Weights of a small transformer language model.
Size: 18 layers, width 384, 12 heads of 32, MLP 1152 GELU, vocabulary 4096, 28.3M parameters.
Architecture: LayerNorm before each block, no biases in attention or MLP, tied embeddings, attention and MLP in parallel.
Training: a variant of Adam for these matrices, 676M tokens, 5161 steps.
MLP neurons of a small language model. Each row is named by its layer, matrix (up: input weights; down: output weights) and neuron, and shows model dimensions 16-111. Each number is 128 + 32 x the weight over its row's rms, rounded and kept within 0 to 255.
After each neuron's rows, "fires in" lists the words (lower case) most often at its 100 highest values on Wikipedia text that the model never trained on. A number after a token or word is its count.

L7.up447 [ 78 167 142 111 127 112 114 114 165 118 174 111 126 146 162 185 177 172 191 164  92  91 100 151 146 162 189 119 141 114 162 143 163  72 149  74 156 105 147 106 143  92 147 144 103 110 131 151  71 104 118 145  79 130  97  78  84 125 194 127  62 122 108 131 172  94 114 151  60  84  86 114  86 159 134  95 145 128 144  95 120 107 104 139 171  97 170 108 158 122 116 138 113 149  64 134]
L7.down447 [138 152 124 106 111 133 148  97 112  61 111 143  73  74 125  84 113 135 110 115 120 158 131  65 151 163 102 160 116  99 165 117  94 105 163 188 160  86 150  71 119 173 186 152 142 119 118 129 144 162 143 166  84 153 113  79 163 159 127 153 202 205  78 119 146  93 128 109 129 147 157 146 171 140  66 108 115  92  98 125 149 135 148 101  96 152 149 151 182 175 143 178 123 132 189 128]
fires in: "to" 36, "went" 9, "from" 6, "arrived" 5

L5.up261 [178 118 133 162  99  93 146 143 133 172 147 154 133  76 167 106 163 139 101 147 121 152 184 147  78 151 119 126 133 118 103 121 142  75 160 108 118 141  97  87 124 181 218 154 140 148 114 160  99 161 155 114 175 175 144 158 163 127 118 140 120 120 143 166 202 109 122  98 135 128 114 160 127 141 195 109 160 110  66 134 136 135  64 151 136 140 145 127 143 137 195 120  91 198  64 130]
L5.down261 [ 87 131  86 151  82 117 117 157 154 139  89  84 157 141 147 111  97  62  96 109 131 154  87 138 157  66 159  97  97  84 128  85  91  82 143 138 139 174 135 137 139 119 124 128 105 141 132  93 161 136 141  32 170 154 114  91  84 110 142 179 124 118  96  88 133 109  87 118 170 112 110  63 124 125  99 106 113 186 119 132 118 191 122 126 143 134  75 134 185 181 140 104 154 121  90 161]
fires in: "with" 31, "when" 23, "most" 7, "where" 5, "once" 5

L8.up393 [149 145 109 131 100  88 143  44 129 124 158 151 123 149 153 188  90 122 123 155 162  82  82 145 150 161 130  92  26 113 154 132 138 130 160 125  96 185 105 155 125 230 186 108 174  92  68 101 113 174 148 116 117 121 136 125 160 127 151 151 142 107  46 126 106 106 163 117 195 209 120 103 106 138 135 159 106 103  95 106 107 149 121 122 175 134 165 114 108 123 173  57 108 143  80 166]
L8.down393 [141 157  80 140 192 158 154  99 121 145 153 169 112  97 169 108 126 120 138  83 126  32 102  47 143 143 114 115 112 129 105 148  43 113 127  96 157 147 150 134 144 122 103 123  96 150  93 124 137 142 174 129 114 106 126 120 155 172 121 183 161 132 104  82 215  78  87 140  89 125 193 124 154  98 140 122 152 149 179 157 127 118 100 145 123 108 102 123  48 157 104 153 129 113 185 109]
fires in: "at" 53, "with" 11, "to" 6, "from" 4

L5.up660 [149 180 112 131 118 128 121 133 151 134 162 104 128 144 132 157 128  88 146 154 104 181 144 126 161 183 197 126 126 111 126 116  94 127 179 105 147 113 154  97 110 138 180 133 156 122 132 130 158 163 134 138 149  75 182  50 122 122 132 117 105 170  77  88 202 111 119 118 105 160 186 121 136 118 181 205 138 171 140 165 101 124 107 144 125  61 129 173 107 164 138 104  96 165 111 124]
L5.down660 [137 134 143 143 121  26 183 148  77 127 106 170 130  89  86 111 115 110 151 141 113  77 108 132 139 136 167 121 141 150  99 150 141 193 103  76  63  37 119 127 158 102 169 155 126  88 102 117 157 141 113 161  78 153 128 165  83 137 109 129  78  83 155 141 171 130 159 108  76 127 146 138  78 125 110 159 110 144 127 176 125 135 156 126 178 159 143 162 156  30 140 143 165 144 113 126]
fires in: "to" 27, "of" 11, "him" 7, "t" 5, "he" 5

L13.up85 [159 129  85  35 115 144  91 119 122 105  94 134 162 166 136 145 124 148 106 152 155 150  76 134 180 101 155 116  92 120 147 159 129  72 134 126 152 100  98  97  60 142 172  88  72 132  85 149 117  89 118 111 159 110  73 164 162 198 138 217 150 128 139 166  80  88 159 143 125  95 165 132 133 128  99 170 117 146 117 162  95 113 131  81 133  82 160 126 175  75 184 140 121 136  78 132]
L13.down85 [112 129  74 152 107 150 112 149 181 136  96 123 125 147 121  92 134 142 124 140 202 102 118  87 124  82 131 127 106 146 126 194 144 145  79 135 198 102  94  95  94 130 115 163 152 124 128 136 169  92 119 115 103  93 105 117 144 164 119 179  81  91 162 136 146 164 142  70 161 137 112 107 124 139 125  89  53 134 150  72 127 122 134  99 118 175 166 166 120 149  84 153  80 110 143  91]
fires in: "their" 14, "its" 14, "s" 9, "an" 9, "his" 7

L5.up193 [131 162 165 138  56 154 122 180 113 142 167 137 101  84 139 187 135 166 143 125 118 127  90 143 166 139 144 110 148 122  94 158 170 146 164 125 156 108 172 112 110 152 133 127 138 121 143 119  95   4 152  99 107 106 177 106 160 159 111 196 129 169 125 128 151 130 129 108  53 166 138 177  80 146 114 165 154 139 123  76 169 145  93 120  98  71 121 176 144 177 155 136 114 120 126 137]
L5.down193 [114  88  88 176 156 119 131 106  88 165  64 101  98 121 117 139 152 107 130 112 140  97 133  95 169 149 150 156 106  83  82 128 135  77 115 106 103 148 152 180 202  74 130 142 135 159  56  96 111 108 100 114 141 180 117 121 104 141 159 125 173 145 196 170 147 188 155 180 109 120 134 162 187 120 133 101 213 125  89 107 137 109 171  98 146 129 132  94 138 130 144 147 113 176 109 132]
fires in: "of" 33, "station" 7, "center" 6, "sr" 6, "by" 5

L8.up111 [152  91 153 143 118 130 150 137 159  95 172  66 103  67 194 149  90 141 190  97  71 133 106  97 150 110 132  96 136 122 194 134 194 114 109 109  89  88 151 163 166 104 146 102 120  80 135 168 133 158  84  97 159 127 111 142 143 164 109 161 122 132 104 115 153 134  77  65 174 145 104  98  78 147 108 128 129 133 143 184 114  52 161 122 128 121 151 198 143 136 155 116 111 150 105 164]
L8.down111 [117  83 134 137 123 129 145 109 142 185 143 114  98 147  78 134 169 117  97 126 193 123 160 140 143  97 149 126 103 255  97 117 148 164 140 152 146 175 121 152 136 113 168 136 107 145 128  94 151 124 121 140  85  70 110 100 117 171 177 113 140 122 115 132  75  61 135 105 116 171  95 158 197 107 148 128 161 115 152  93 161 139 137 130 180 168 104 144  62  97 113 102 147 122 166  84]
fires in: "that" 78, "most" 4

L13.up844 [163 145 104  60 119 128 107 158 159 107 155 118  93 133 130 100  77 112 167 146  86 191 101 108 124 143 189  92  80  99 129 103 160  81 118  95 119 144 159 125 102  66 132 131 141  85 149 163 182 107 121 159 182 107 104  87 145 139 134 146 113  94 115 114 129  58 108 119  98  95 139 173 119 134  77 143 175 136 192 161 109 133 152 195 107 140 115 152 132 142 176 175 157 135 163 125]
L13.down844 [123 216 102  94 131  36 142 143 146 174 113 107  76 148 121 122 153 112 159 110 134 122  92 144 177 149 156 142  82 207 139 135 124 124 149 137 103  89  94 110  67 100  59 130 120  69 104 174 156 134 107  82 142 166 150 134 147  89  73 104 133 185 150 123 102 114 130 147 138 218 145 160  91 107 154 191 128  99 177 130  81 136 117 152 123 161 165 128 119 111 131 142  89 119  80 108]
fires in: "he" 20, "who" 19, "she" 17, "that" 13, "it" 4

L2.up727 [104 182  72 117  82 139  61 133 159 178 142  64  80 150 139 139 131 138 120 123 155 113 103 149 188 238 150 130 153 146 142 107 135 120 158  85 138 143  69 130 192 179 133 116 193 118 105 114 182 179 124 167 112 136 217  90 117 114 174 154 135 213  75 142  80 124 128 168 120 208 148 141 170 123 133 228 160 129 116 185 125 101 106 127 108 151 106 154  84  89  56  63 109 138 114 141]
L2.down727 [100 118  84 120 154 159 116 142 137  99 118  96 112 140 134 110 112  97 145 145 141  93 125 132 164 127 169 138  82  79 170 158 169 178  91 117 140 112 156 114  98 139 130 139 187 138 153 136 133  99 180 181 100 100 119 182 154 100  85 172  60 162 146 145 123  98 109 139 132  89 178 148  98 107  97 154 126 152  84 109 105 150 121 118 123 158 141 150  96 108 161  96 175  95  93 116]
fires in: "he" 23, "at" 22, "him" 19, "w" 7

L5.up906 [188 125 180 183 124 174 117  99 125 167 134  91 190 119 159 147 140 146 106 155 112  36 114 145 155 147 141 112  93 110 102 144 147 115 172 112 164  77  91 128 103 152 185 136 107  54  84  84 135 105 113 114 132 125  71 117 207 153 162 153 111  92 143 157 159 115 182  93 178 131 132 125 165 133 167 155 135 140 136 161 161  85 108  91 146 162 147 140 140 113 121 171 120 132  97 140]
L5.down906 [169 185  92  74 105 131 174 117 126 111  94 144 163 102 132 132 120 122 164 114 143 162 155  93 168 118 125 112 139 129 123 113 113 184 139 127  96  88 115  79  86 117 150 135 112 139 149  90 105 172 203 171 103 117 148 169 142  74 136 152 122  92 115  81  90 136  98 121 123 122 165  65 154 109 119 135 138 142 135 153 131  63 118 147  70 198 111 123 121  92 152 158 100 139 177 116]
fires in: "new" 31, "the" 18, "los" 8, "united" 5

L7.up369 [160 132  93 152 111 116 116  29 151 112 169  83 139 129 158 177 167 139 103 153 137 153 103 121 131  99 181 123 134 132  85 171 147  92 129 107 109 102 155 158  68 147 154 141 132  98 158 125  97 130 154 159 131 105 171 121 157 226 210 156 134 131 125 157 197  86 137 100  87 168  87 103 156 148 123 136 118 132 144 109 118 105 117 125  91 105 170 111  90  60 112 139  83 151  84 171]
L7.down369 [162 119  90 123  69 124 145 138 108 112 139 143 169 107 127  75  96 169  96 155 151 114 164  88 135 143 125 133  72 155 189 213 154 139  98 151 125 123 132 117 155 200 107 154  51  97 145  77  70 116 157 154 113 124 142 162  85 136 157 173 124 173 151 208 119 138  95 118 129 144  97 178 165 132 174 211  88 110 133  92 159  40 134 108 121 198 123  62  92  95 129 102 160 100 130 101]
fires in: "in" 55, "on" 30, "the" 6, "for" 5

L7.up627 [151 171  76  99  96 109  61  93 129 168 111 103 102  88 142 146 100 107  75 123 154 147  82 133 108 125 152  80 103 112 134 162 149 156 111 145 128 113 114 161  87 159 154 116 170 133  78  99 120 168  81 154 154 116  84 135 195 168 141 138 152  87 103 119 152 128 138  55  50 175 156  86 144 167 124 143 159 120  98 139 121 107  95 144 119 161 142 104  71 115 109 137 111 145 128 172]
L7.down627 [170 207  54 151 155 111 149 104 106  63 165 153 206 152 107 118 150  92 160 107  92 125 126 116 160 102  47 102 113 171  83 178  86  52 135 139 111  96 102 103 185 104 112 122  75  68 149  76 175 114 116  95 125 141  78 106 141 110 127 164 201 127 127 139 167 141 115  80 129 134 144 121 163 144 103 108 179 135 159  93 165 136 168 117  96 124 117 114 124 159  40 178 136 121 181 135]
fires in: "or" 22, "by" 22, "the" 18, "for" 8, "to" 8, "with" 6

L8.up892 [124 185 133 150  87 109 155 133 166 141 106 128 114 135 151 209  60 130  90 173  78 124 164 138 133 131 181  87  70 105  92  89 141 145 187 181 122 122 172  97  85 118 157 129 141 136 126 106 178 121 120 147 112 101 185 137 150 131 161 164 142 126  91  85 138 117 113  80 115 116 191 115 139 138 152 103 135 164 128 132 102 126 155 171 132 117 161 169 106  65 152 174 128 121 110 153]
L8.down892 [100 140 123 141 188 152 153 144  98  92 148 110 146 173  60 125  82 131 160 153 103 163 114 160  98 135  58 114 107 153  70 119  50 113  62 100 126 175  46 118 139 111 147 115 167 140 108 160 116 171 148 179 117 141 143 132 104 105 123 175 153 140 158 153 123 168 163 134 134  95  99 101 104 108  94 189 157 162 130 160 195 115 116 135 171 155 155  50 172 196 142  81  46 115 106 136]
fires in: "and" 30, "of" 25, "announced" 5

L8.up122 [103  97 157 183 122  72  80 102 126 164 174 127 141 144 157 127 169 145 106 139  91 126  77 135 128 133 196  89 100  87 144 185 146 137 137 117 116 140 134 128 132 112 169 116 130 129  92  58 152 102 118 121 142  38 110 107 223 189  52 152 135  99 154 189 155 119 108  95  62  98  72 184 133 135 126 162  85 142 111 109 124 177  98 117 140  95  89 184 103  57 125 120 107 164 140 119]
L8.down122 [ 79 154 123  75 131 126  87 150 138 158  92 108  84 139 187 103 114 117 153 131 102 125 171  91 103 101 101 133 121 141  60 154 104  99 117  96 152  99 154 163 133 176 110 111 182  75 178 152 101 221 136 175 138 175 113  93 165 113 190 155 129 196 107  87 157 153 150 109 130 126  90 124 158 131 173 120 145 169 120 153 100 136 144 142  75 105 179 130 130 156 103 126 133  72  99 108]
fires in: "of" 37, "the" 7, "oldest" 6, "most" 5, "remaining" 5, "only" 4

L5.up325 [122 163 169 179  88 154 130 120 116 137 115 119 117 160 149 136 137 102  80 184 114 173 100 136 119 137 141  76 116  98  79 112 169 129 148 158 129 134 187 107 140 100 134 154 196 103 133 122 180 160 136 134 203 115 128 134 128 111 125 186 146 137 166  93 106 121 131 100 116 209  88 163  82 146 126 168  97 166 178  83 102 126  89 100 113 121 197 182 143  86  86 126 117  97 123 117]
L5.down325 [107 181  62 170 141 113 112 110 156 151 126 112  65  99 121 130 138 159 174 118 127 161 160 126 122 122 182 147 109  72  67 152 144 113 150 153  84  84 108 118 110 119 146 145 138 193 148 182 176 161  63 100 148 161 184 155 149 134 138 121 145 108 142 114 126 142 131 130 120 177  67 140 117 105  83 105 102 112 141 105 127  85 182 105 133 149 138  85 149 162 121 129 116 143 138 103]
fires in: "of" 69, "and" 14, "with" 6, "some" 5

L8.up67 [115 192 140 168 133 135 143 165 155 154 133 127 123 112 163 137  70 188 144 139 120 120 139 154 120  99 172 116 120  91 137 172 116 136 150 129 132 124 170 116 125 116 210 102 161 145 141 118 159  92 134 119 117  40 190 167 147 123  84 167  89  91 118 106 126 103 170 112  88 149 144 185 126 150 134 140 121 149  97 126 142 185 113 160 143  72 189 184 143 101 168 154 137 152 126 176]
L8.down67 [149 134 119 131 161  83 130 118  67 157 122  93  86 120  54 117 110 122 139 128 164 183 192 131 130 107 126 116 136  69 104 106 163 173 105 123 143 142 127 177 105 122 167 117 152 155 133 151 127 203 112 126 113 112 158 196 119  49 130 159 155 112 111 123 140 102 123 140 155 149 105 133 151 132 125 187 122 121  75 128 140 120  88 104 115 123 199 109 157 119  69 135 135  58 136 137]
fires in: "of" 47, "and" 19, "for" 11, "most" 7, "in" 6, "to" 4

L5.up730 [112 136 163 157 113 171  83 116 104 152 149 108 120  83 150 131 166 130 132 122 121  95 146 149 136 179 112  80 106 107 120 100 103 134 153 165 160 113  95 134 134 128 119 122 193 124  66 121 125 121 109 159 169 136 130 146 131 177 129 157 112 165 183  44 116 135 237 161  99 179 113 157 122 151 132  94 211 167  57 185 122 111 131 131  80 175 206 107 152 134 140 190 124 172  69 162]
L5.down730 [156 123 138 173 163 101 168 156  95  97  74 143 159  24 169  76 173 101 123 114 108  90 127 115 134  95 171 123 125 133 100  92 105 191 129 171 158 143 147 152 236 145 141 113 118 170 148  84 159 170 173 153 169 138 113 137  67 156 120 104 145  88 153 121 120 103 155 130 112 103  96  84 150 135 137 145 171 135 115 105 114  94 137 131 111 137 156 154 147 227 151 170 133 110 136 156]
fires in: "when" 39, "while" 22, "where" 11, "because" 9, "if" 7

L5.up484 [155 198 132  88 159  90 133 106  88 141 146 144 127 131 183 104 106  86 141 166 147 109 152 117 141 127 134 131 130 109 157 114 126 115 123 131 121 153 120 131 141 100  93 120 210  82 149 132 184 175 147  73  81 181 140  96 105 155 151 148  92 158 120  65  52 115  74 113  97 121 101 116  74 135 172 194 129 169 155 124 112 138 167 161  90 125 131 151 163 153 109 184 111 141  85 154]
L5.down484 [174 141  80 155 131  99 143  89 123 119 156 119 133 125 124 176 128  79 114 146 144 147 123 163 120 132 178 150 130 191 109 116 142 136 119 166 153 112 176 123  68 146 115 143 115  89 141 113 133  86  97 111 166 120 117 108 124  63 119 128 146 140 127 166 170 114  71 128 169 130 155  89 127 157 107 108  49  28 152 108 153 100 131  83 146 153 113  73 134 139 153  87  97  93  58 114]
fires in: "as" 14, "he" 11, "when" 10, "also" 9, "she" 7, "helped" 6

L2.up642 [103 122 140 155 138 102 182 143  57 166 104  91 147  84 212 154 156 105 108 140 130 177 102 193 131 164 146 120 132 113 143  92 156 104 113 116 116 129 134 103 151 137 137 126 122 154 117 138 153 147  92 120 111 162 150 133 133 153 158 165 102 112 135  78 151 116  78 111  99 171  94 137  60 139  84 186 103 153 147 119  91 120 133 160 106 123 131 104 141 112  87 135  92 226  88 152]
L2.down642 [ 73 120 153 135 104 118 190 122 127 140 102 107 175 161 138  50 129 100 117 147 150 120 107 122  95 123 117  83 137  93  59  85 101 161 135 210 103 149  90 132 139  92 146 176 118 138 145 136 131  86 143  98  51 154 121 110 139 128 182 124 168 175 129  79 102 121 184 115  90  76 106  34  97 156  98 177 152 132 120 139  83 200 187 153 112 142 127 121  86  90 126 133 127 104 100  98]
fires in: "more" 45, "most" 29, "less" 5, "almost" 4, "only" 4

L8.up171 [123 163 117 132 125 131  97  82 166 118 124 160 182 132 132 183  62 174 120 167 133  85 153 148 147 119 151  64 137 117  87 129 158 110 133  95 116 172 177 125 136 140 190 127 161 142 120 139 130 171 120 109 154 108 141 122 122 126 156 137 143  76  92 101 164 113 138 134  75 139  78 146 145 128 126 152  85 140 132 111 153 148 135 137 103 157 169  74 172 208 125 153 109 139  87 184]
L8.down171 [152 199  86 137  91 123 142 154 102 125 191 108  96  95 181  88 167 140 115 151 121 175 141 150  95 136 156 161  78 121  94 158 166 155 133 196 166 140 111 104 148 110 138 110 100  89 107 189 147 118 222 140 152 103 100 113  80 126 102 158 182 119 127 151 224 169 112 184 198 191 117 115 137 109  75 115 127  82  78 167  71 140 181 137  45 150 116 119 102 119 101 154 140  75 134 124]
fires in: "with" 22, "of" 12, "as" 11, "for" 8, "to" 7, "making" 6

L5.up846 [119 143 118 135 117 111  72 133 102 132 113 117 112 132 141 207 128 110 115 153 124 136  94  99 118 100 145 135 127 122  87 123 151 157 137 151  91 144 123 108 104 127 107 130 146 161 119 120 105  64 150 138  84  85 186 140 112 133 167 153  98 174 140 196 160 117 108 142 118 201 122 123  79 125  95 163 108 156  68 123 119 149 157 111 115  96 143 155  97 106 141 169 118 152 129 213]
L5.down846 [163 111 108 110 155 124  84  87  98 132 179  96 132  93  90 138 147 151  95 108 131 119 172 114  82 108 111 152 136  72 111 134 169  97 116 111  75 124 137 124 149 124 141 124 135 145  94 115 153 147 120 126 104 156 120 109 118 119 120 136 134 107  93 179 154 127 110 128 117 109 133 131 180 128 134 104 127 100  54 105 211 100 118 162 223 120 118  96  97 165 155 210  88 104 113 151]
fires in: "of" 21, "one" 20, "a" 14, "as" 7, "an" 5, "by" 5

L2.up198 [ 77 112 134 105 120 131 108  99 123 188 125  71 137 100 163 161 158  81 135 110 147 140 121 120 148 140 171 108 129 141  90 112 150 121 177 107 186 135 153 124  98 117  87 145 174 148 108 109 133 133 111 118 147 151 244  77 167 167 151 138 218 163  77  70 151 115 149 123  69 133  90 109 155 117 172 194 125 135 144 133  83  70 102 134 135 111 194 143  99 109 166 174  73 150 123 146]
L2.down198 [109 139 120 115 146 111 105 128  83 114 113 135  78 107 113  97 192 154 142 155 119  90 185 123 144 102 142 152 172  40  78 128 142 153 101  93 117 169 126 102 125 113 115 141 111 119 129 175 127 139 120 122 113  90 123 143 129 119 143 151  86 142 157 159 148 123  53 107 177 135 106 140 142 175 128 157 151 134 123 148 133  87 131 106 130 145 108 107 103  46 179  69 216 124 158 121]
fires in: "in" 33, "into" 12, "to" 11, "for" 6

L8.up715 [ 81 137 103 121 141 153  82  78 185 137 156  95 132 115 168 138 106 138  82 143  93 133 129 195 151 146 142 124 117 117 103 126 166  57 112 163  91 152 201 203 146 166 170 146 144 142  56  81 163 137 207 163 188 147 167 116 176 120 183 154 148 132  71 104 129  96 143  63  68 152 158 132 100 138 119 188 141 153  94 109 142 168 104 174 102  96 128 153 130 108 110 143 119 177 113 192]
L8.down715 [106 113 174 105 179 102 105 123 106 170  98  99 155 147  64 188 159 115 143 163  92 176 121 119 167 125 151 103 121 143 172 103 110 110 153 172 162 100 136  98  71 112 105  98  92 139 122 118 141 149 117 169 104 100 152 105 148 103 148 166 157 108  96 130 130 104 111 123 139 117  95 129  83 166 151 127 114 119 166  83 108 150 144 117  56 140 172 173 100  49 130 119 161 136 109 102]
fires in: "an" 37, "to" 9, "a" 8, "conflict" 6

L2.up366 [130 141 165 129 167 197 141 192  93 143 103 134 133 138 152 131 137 142 121 181 110 172  63 190 165 114 124 126 123  99  83  72 135 148 141 127 152 135 140 121  63 144 131 105 143 144 171 107  73 145  97  93 161 142 100 105 132 144 115 135 170 130 152 152 157 155 136  78 158 109  95 147  44 144 161 162 108 144 120 116 129 156 178 124 158 162 154 148 171 201 135 123 112 181 155 157]
L2.down366 [138 130 144 100 101 134 114 140  46 118 154 117 119 139 141 115 110  63 115 164 137 135 113 155 109  69  93 155 122  64 107 161 150 103 116 120 136  87 131 109 142 115 101 146 120  97  93 116 142 145  64 120 144 178 111  90 158 125  94 142  80 129 132 165 149 125 122 119 194 114  75 120 108 149 146 181 128 106 115  75 149 118 103 121 137 122 126 139 168 155 114 155  74  98 125 125]
fires in: "both" 30, "such" 23, "different" 8, "either" 6, "known" 5, "particular" 4

L2.up478 [ 93 159 172 146 123 120  88 109 127 150 156 127 128  87 177 133 113 108 137 104 141  94 145 123 159 106 118  97 117 118 196 117 108 123 143 113 120 112 131 144 117 137 185 122 235 125 110 120  87 104 115 114  92 172 185 124 104 114 134 142  93 109 128 169  92 132 172 119 113 125 163 169  69 125 133 115 185 138 101  96 155 113 160 146 105 107 177 126 161  81 133 106 103 165 149 156]
L2.down478 [144  89 121 123 168 108 136 129 157 114 127 138 138 153 177  84 123 121 127 123 145 157 167 160  88 108 171 115 135 113 163 145 113 186 126 172 116 118 135 130 116  75 102 148 107  87 140 140 136 167 171 184  58 110 121 119 137  83 134 177 130 106 201 224 131 139 124 117 140 159 130 135 122 135 137 113  47 148 149 121 199  69 128 117 171  73 164 102 131 129 157 127 179 163 159  58]
fires in: "for" 43, "while" 16, "by" 11, "with" 8, "after" 5

L8.up551 [ 81 115 136 189  62 111 161 115 106  89 144  89 159 157 138 148 131 139 112 124 105 124 159 135 144 148 189 128 143 109  64 116 171 129 113 139 136 111 118 198  87  91 148 133  85  93 133  97 127 106 110 127 175 129 169  95 161 138 177 167 134 142  72 100 142 128 153  95 137 108  98 104 156 142 118 154 101 182 128 142  62 105 174 131  59 159 120 111 119 141 119 146 115 165 103 149]
L8.down551 [101 143 116  80 181 113  77 121 133 107 121 127 141 175  81 102 144  71  72  96 101 134  85 115 130 160 190 125 121 102 116 112 121 121 137 177 129 154 195 118 112 104 148 145  91 159 160 119 169 117  88 100 127 114 116 122 137 163 109 148 187 147  53  79  80 120  80  79 129 119 162 112  66 201  96 157 115 165 132 160 136 111 132 113  72 109  89 110 121 225 144 170  81 172  95 131]
fires in: "a" 46, "an" 9, "goodwin" 5

L5.up1029 [121 149 139 199 124 190 149 151 108 104 164  83 187 116 112 118 118 195 155 164 111  76 148 181 163 147 123 116  95 129  92 111 144 162 191 162 120 119 130  73 170 130 150 120 148 145  88 144 124  56 210 137 117 113 187 161 211 132 145 202 133 134 134 115 207 119 127  35 131 166  84 105  81 163 120 126 130 110 167 169  82 123  96 143 109 108 137 149 116 143 130 120  84 126 157 146]
L5.down1029 [134 107 159 150 167 150 135 147 134  97 137 164 145 112 129 109 136 145 171 172 167 169 183 149 134  84 145 113  86 119 118 159  86 135 130 161  87  66 139 167 121  90 185 109 106 160 104 154 127 162 142 113  95 105 127 139 107 166 167 183 113 140 182 138 152 158  88  12 141 146 162 104 144 144 107 143 156 143 142 152 111  97 159 137 106 150 134 120 132 172  63 128 142 151  93 110]
fires in: "new" 40, "san" 27, "los" 10, "saint" 4, "mount" 4

L12.up1099 [133 117 144 158  91 134 136 115 162 102 139 166 127 118 133 136 108  84 145 168 103  60 151 153  97 125 144 114 107 138 162 157 144  87 129 127 120 123 120 193  99 143 218 143 135 136 150 145 160 147 137 161 154 119 145  81 115 136 157 161 128 122  93 156 203 120  86 123 118 176  80  99 143 123 124 164 158 162 138  46  81 161 138  99 123 171  77 182  54 120 135 167 102 151 106 192]
L12.down1099 [153 142 128 131 164  80 145 159 195 118 155 158 148 164 115 105 174 121 101 135 196 165 153  80  97 128 154 170 202 213  88 129 116 160 159 126 133 131  96  72 150 123 132  95  99 143 158 127 141 204  98 165  69 107 107 174 148 160 155 155 158  95  87 126 126 165 146 135  98 158 141 138 140 126 201  46 111  94  91 189 116 109 153 158 110 139 138 103 127 133 118 138 164 153 127 139]
fires in: "from" 44, "until" 16, "since" 7, "of" 6, "called" 5

L7.up304 [134 158 113 135  78 172  88 106 143 172 140  83 138 177 142 131 130 109  91 185  62 180  97 143 132 167 219 141  90  99  93 124 103 114 209 140 117 107 176 100 184 124 130 107 194 119 133 121 169 157 134 138 183 102  61 125 172 187 173 170  84 121 116 153 110 118 145 113  92 108 111  94  80 142 175 154 168 114 124  90  66 149  81 153 140 169 161 122 116  99  65 154 119 141 135 199]
L7.down304 [152 198 142  77 142 103  81 146  63 105 154  74 153  94 118 106 123  76 124 160 160 137 127 144 142 121 143  87 126 117  99 137 172 170 174 126 170 108 134 129 124  88  59  97  88  90 105 140 164 122  88 166 126 174 125  94  94  94 122 157 148 130 127 110  65  54 122 140 134 134 135 110 120  96  87 187 172 115  95 136 133 159 202 131 127 184 155 130 128  71 103 137 180  92 182 162]
fires in: "that" 51, "it" 15, "they" 10, "this" 10, "and" 5, "he" 4

L5.up620 [168 113 118 191 104 107 159 120 151 114 120 127 170  84 192 158 125 125 114 189 141  72 187 132 137 147 124 123  96 108 125 135 141 125 125 113 114 157 167  94  86 160  98 117 137 151 158 116 161 104 139 159 112 125 148 143 138 151 207 203 110  92 108 142 158 111  83 119 122 161 122 145 121 138 162 137 171 141 110 156  88 121 148 136 144 105 154 143  79  76 107 153  81 176 102 173]
L5.down620 [121 189 165 152  75 136 148 127 111 141 131 113 141 159 154  88  98 121 142 174 118 149 109 105 123 136 154 123 143 146 108 137 169  80 133 153 131  70 117 125 150 116  85 131 103  95 147  71 208 156 172 169  88  96 120 132 134 111 173 155  61 147 110 152 139 144 113 123 116 161  82 168 157 127  55 183 121 116 178  93 166 105 127 109 129 145 165 125 112 163  74 178 162  91 130 128]
fires in: "until" 21, "during" 17, "that" 16, "since" 13, "before" 10, "by" 4

L5.up1107 [181  90  75 148 135 108 118 157 139 127 155 146 137 128 158 151 150 137  99 149 118 191 142 163 146 103 138 142 117 120 132 176 119 119 136 122 136  85 156  85 126 131 158 113 201 115 148 133  61 100 134 133 188 112 148 134 100 161 140 140 139 115 112 139 137 118 180  88 125 177 205  84  88 148 216 140 206 150 128 128 138  94 118 134 123  99 158 107 203  86 133 186  94 190 106 128]
L5.down1107 [147 102 131 115  44  78  98 114  80 131  97 162 105 165 112 130  72  38  79 132 120 149 103 121 125 122 131 109 124 138 177 154  77 185 131 113  88  98 130 124 109  99 125 158  87 143 132 139 108  70 137 162 120 225 170  98 172 144 161 143  91 100 158 164 132 143  73 156  99 100 144  75 131 110  99 137 121 141 124  80 154 109 149 101 138 133 126 156 149 127  90 187 138 107 149  74]
fires in: "after" 26, "before" 15, "since" 11, "for" 8, "following" 5, "when" 5

L5.up409 [115 139 117 104  32 156  74  85  98 157 126 143 158 105 150 154  93 122 155 131 109  79 139 134 197 116 198 114 162 130 143 133 131  87 142 175 162 101 135 172 121 136 167 109 113  98 148 117 129 141 145 125 142 122 186 117 113 216 148 158 178 203  73 137 206 130 186 110  75 102  82 123 115 132 120 111 130 150 114 150  97 112 114 115 116  72 136 151 138 116 173  92  82 168  66 151]
L5.down409 [164 186 141  94 100 127 143 105 133 121 148 129 146 173 199 130 131 154  89 100 142 122 127 202 132 105 154 116 163 190  72 153 111 113 117 159 150 149 143 144 126 119 128 115 124 104 154 152 106  87 123 113 152 199 107 103 111  98 135 128  89  88 145 147 150 101 138 104 156 116 112 103 131 121 116 214 119  90 138  73 101 143 186 116  92 153 117 113 154 116 116 191 132 152 100 121]
fires in: "a" 54, "made" 7, "an" 6, "went" 4